config = dict(
    n_layer=15,
    d_model=192,
    n_head=3,
    n_kv_head=3,
    head_dim=64,
    d_mlp=768,
    vocab_size=8192,
    activation='silu',
    norm='layernorm',
    norm_place='pre',
    norm_eps=1e-05,
    positions='alibi',
    qk_norm=False,
    attn_scale=0.125,
    bias='all',
    tie_embeddings=True,
    parallel_block=False,
    init='normal',
    init_std_qkv=0.0319,
    init_std_o=0.0,
    init_std_up=0.0319,
    init_std_down=0.0,
    optimizer='muon_variant',
    lr=0.0026,
    lr_mult_down=1.5,
    beta1=0.93,
    lr_head=0.00759,
    grad_clip=2.0,
    warmup_steps=200,
    schedule='wsd',
    decay_fraction=0.923,
    decay_shape='linear',
    final_lr_fraction=0.1,
    batch_tokens=16384,
    seq_len=1024,
    doc_mask=True,
    train_tokens=152000000,
    steps=9278,
    dataset='wikipedia_en',
)
MLP neurons of a small language model. Each row is named by its layer, matrix (up: input weights) and neuron, and shows model dimensions 32-95. Each number is 50 + 15 x the weight over its row's rms, rounded and kept within 0 to 99.
A block is one neuron, or neurons of one layer that tend to fire together. After each block is what it responds to, as a language model described it from the Wikipedia text at the highest values.

L10.up16:43 39 59 61 69 24 23 52 43 43 56 31 27 58 52 68 19 70 20 74 34 59 60 29 37 36 37 25 55 53 64 48 38 51 31 61 43 49 62 58 71 69 69 61 78 47 34 69 27 61 67 62 67 82 63 21 41 60 51 37 47 42 27 44
L10.up163:50 81 51 35 61 58 64 70 31 52 43 59 61 72 48 38 42 13 43 44 48 29 65 41 15 38 39 37 32 33 64 46 33 87 65 38 60 44 79 55 57 56 66 58 75 57 53 39 49 48 60 65 27 76 64 60 52 57 33 45 28 25 57 79
L10.up209:36 58 82 58 44 47 79 58 45 40 64 57 72 51 34 50 35 80 56 64 33 50 38 56 73 51 53 39 24 51 56 56 46 31 58 75 46 08 62 39 45 42 34 69 72 54 51 66 38 45 51 63 25 37 43 37 31 41 34 56 69 55 22 44
L10.up323:21 26 50 38 28 80 28 67 24 49 65 33 49 73 57 16 33 74 56 57 24 51 24 51 64 61 62 63 52 50 59 40 48 49 44 46 56 53 49 43 26 59 39 49 45 54 63 10 41 58 64 57 56 76 60 39 83 64 42 76 67 45 67 51
L10.up331:70 68 30 76 37 50 79 52 40 45 67 54 66 47 58 40 24 54 46 64 65 69 47 44 49 40 41 49 63 58 59 61 37 54 42 60 90 24 74 58 51 53 39 28 39 59 69 40 57 74 29 48 32 63 58 52 56 58 30 22 61 66 39 67
L10.up355:47 60 54 41 48 63 50 99 59 73 67 43 33 53 66 60 45 38 57 57 61 58 40 75 71 44 58 50 34 28 52 55 75 46 28 40 55 43 43 66 57 53 37 48 49 24 76 58 46 54 47 53 42 46 53 45 63 32 34 57 51 35 48 25
L10.up443:34 40 68 71 29 44 41 66 65 10 52 43 84 52 52 46 38 38 56 54 73 62 23 50 35 55 32 52 55 62 46 41 58 36 41 71 68 52 46 58 47 21 62 49 46 74 63 44 62 49 49 88 75 48 54 54 55 68 34 46 48 62 25 65
L10.up514:45 46 53 49 25 49 45 49 38 59 68 68 55 63 53 22 57 40 66 52 49 40 45 48 45 68 63 37 59 75 44 52 83 55 70 39 39 19 72 54 29 39 58 58 50 59 37 31 39 42 39 51 58 35 65 26 14 61 52 47 71 65 52 72
Description: Tokens after numbers. Tokens right after or inside numeric values in census, geography and sports-stats text, such as / km, mi, oz, a comma, or the next digit; weaker on mid-word pieces.

L9.up614:58 62 25 53 47 56 50 63 30 68 69 35 65 27 50 48 38 31 49 37 46 41 54 47 21 37 41 42 22 41 37 47 48 39 51 80 24 44 49 45 25 52 56 92 57 47 69 86 55 46 27 68 43 62 67 37 53 52 26 35 65 36 39 44
Description: Final year digit. The last digit of a four-digit year, as in born 24 December 198-4 or table dates like 201-2, and sometimes the word one.

L4.up85:48 70 37 59 39 56 36 53 36 48 56 36 39 58 39 78 56 80 61 30 41 21 65 66 45 74 40 58 34 28 46 46 58 65 43 51 64 36 95 55 60 54 74 62 66 25 61 48 40 30 38 64 50 46 45 50 27 43 59 37 40 34 36 58
L4.up174:50 50 31 81 59 41 80 79 48 53 35 39 26 56 28 67 29 71 58 43 65 38 39 33 58 38 46 37 69 41 23 85 50 51 48 66 75 64 47 62 53 40 72 43 66 37 61 56 53 65 60 34 70 68 45 55 56 31 31 30 47 55 61 47
L4.up191:42 52 72 58 69 48 54 53 43 77 41 53 41 16 40 43 22 69 53 66 34 40 42 46 54 61 48 03 40 63 65 62 57 59 39 54 78 22 43 44 52 31 58 74 26 35 59 49 39 51 47 56 64 50 61 41 47 46 30 65 27 59 45 44
L4.up253:51 34 64 44 53 61 64 43 56 39 46 54 60 26 09 39 39 57 44 53 37 73 46 16 47 34 67 66 28 70 58 42 60 45 51 42 41 36 61 53 76 18 30 65 67 26 57 44 78 65 64 43 54 47 36 74 39 74 54 52 52 21 51 28
L4.up339:46 38 58 24 77 23 41 55 39 35 79 50 77 65 52 44 29 42 27 65 54 69 40 57 36 39 63 66 57 68 61 59 51 32 46 47 47 57 61 49 56 60 51 57 50 51 79 27 41 67 24 32 83 55 38 81 52 60 43 75 53 34 27 25
L4.up568:24 92 39 32 54 38 53 48 57 72 66 29 54 34 49 43 23 59 50 37 80 67 33 49 41 75 61 55 48 61 71 48 57 34 41 48 55 71 27 52 54 57 58 51 32 63 42 47 50 44 30 68 33 23 39 49 72 37 31 52 48 36 29 59
L4.up610:45 74 68 14 64 59 46 68 45 50 59 44 52 53 45 57 38 33 67 49 51 63 32 37 69 56 56 75 36 44 55 42 41 67 51 60 48 60 55 29 64 31 47 57 72 79 56 73 53 33 29 47 55 25 25 44 30 51 61 70 46 53 52 66
L4.up716:53 63 20 46 35 69 47 61 30 52 71 39 57 65 60 61 49 62 64 38 45 84 39 68 45 43 69 10 66 48 40 41 43 25 51 57 46 66 78 39 65 53 43 50 50 52 30 46 51 46 49 43 52 72 45 74 25 31 42 64 38 40 59 49
Description: Possessive apostrophe after plural nouns. Fires on the possessive apostrophe after Women, People, Children or poet in names of events, parties and organizations (Women's doubles, People's Republic); weaker on fragments inside rare proper names (Scunthorpe, Orléans).

L9.up189:71 44 54 68 70 55 27 78 70 45 97 31 59 38 63 57 46 79 55 48 53 36 65 63 41 45 55 52 30 54 38 47 67 59 50 70 49 64 39 60 36 59 36 60 56 31 65 19 50 47 37 47 40 53 46 31 78 47 91 52 56 41 62 33
Description: Mid-word fragments, possessive apostrophe. Inner subword pieces of split names and long words, such as To-unk-ara, Co-og-ee, Locom-o-tive, plus possessive apostrophes before s, as in Women's or state's.

L4.up39:52 54 53 58 24 57 28 57 53 51 81 44 27 32 31 46 82 67 43 61 56 62 54 47 44 58 48 37 59 39 71 52 68 29 56 42 65 37 66 73 76 44 56 29 29 57 62 57 35 38 31 34 50 36 78 37 37 49 23 55 48 45 16 41
L4.up51:61 57 70 45 38 49 39 61 21 46 38 43 49 61 48 19 34 62 53 52 76 38 47 39 54 74 09 47 41 47 44 83 51 69 53 45 82 22 35 60 59 34 41 40 84 52 66 77 44 49 32 57 50 52 83 45 64 34 60 51 49 58 46 47
L4.up52:68 73 55 28 40 81 27 38 65 52 88 31 51 27 55 42 58 51 39 69 77 56 72 71 35 51 40 66 59 64 24 57 71 58 36 56 47 49 64 83 44 27 36 34 54 70 57 43 21 43 43 61 80 55 84 23 55 47 58 62 59 69 57 73
L4.up161:49 53 61 54 27 39 13 61 38 34 24 36 64 65 33 49 52 25 85 67 29 42 81 51 53 47 50 57 61 65 73 79 54 56 43 45 67 23 43 40 57 38 54 32 42 42 31 61 31 58 64 65 61 45 80 37 45 59 39 81 41 49 46 34
L4.up303:34 41 56 44 65 41 44 28 37 44 47 62 12 60 40 66 43 44 58 56 25 57 56 45 56 62 36 29 62 72 24 23 44 47 32 80 70 36 44 56 47 44 64 30 59 38 47 51 60 49 42 30 13 72 47 47 21 21 32 42 35 45 48 58
L4.up399:55 56 45 31 45 36 35 46 47 54 50 83 52 63 40 69 74 64 69 44 46 44 64 57 62 41 75 41 42 54 16 28 46 57 61 24 89 62 41 39 55 46 61 56 79 61 64 53 27 54 56 36 49 56 74 36 29 50 63 29 60 94 22 36
L4.up492:36 51 33 53 35 42 46 38 27 74 37 47 39 60 56 32 48 41 66 59 65 39 57 41 50 67 44 61 41 64 59 56 91 50 34 29 31 40 18 62 73 55 60 43 49 34 52 64 62 51 37 63 42 42 78 47 43 46 45 68 58 45 42 52
L4.up672:45 67 94 41 59 57 75 55 45 57 52 32 53 67 37 60 45 20 42 53 48 37 63 48 52 80 27 38 48 49 49 48 51 50 37 63 33 32 54 55 51 61 31 71 58 41 56 38 36 31 15 44 69 49 62 64 64 58 42 36 69 53 14 78
Description: Year final digits. Last digit of four-digit years, mostly in full dates such as birth dates, tables and spans: 197|7, 193|5, 200|9.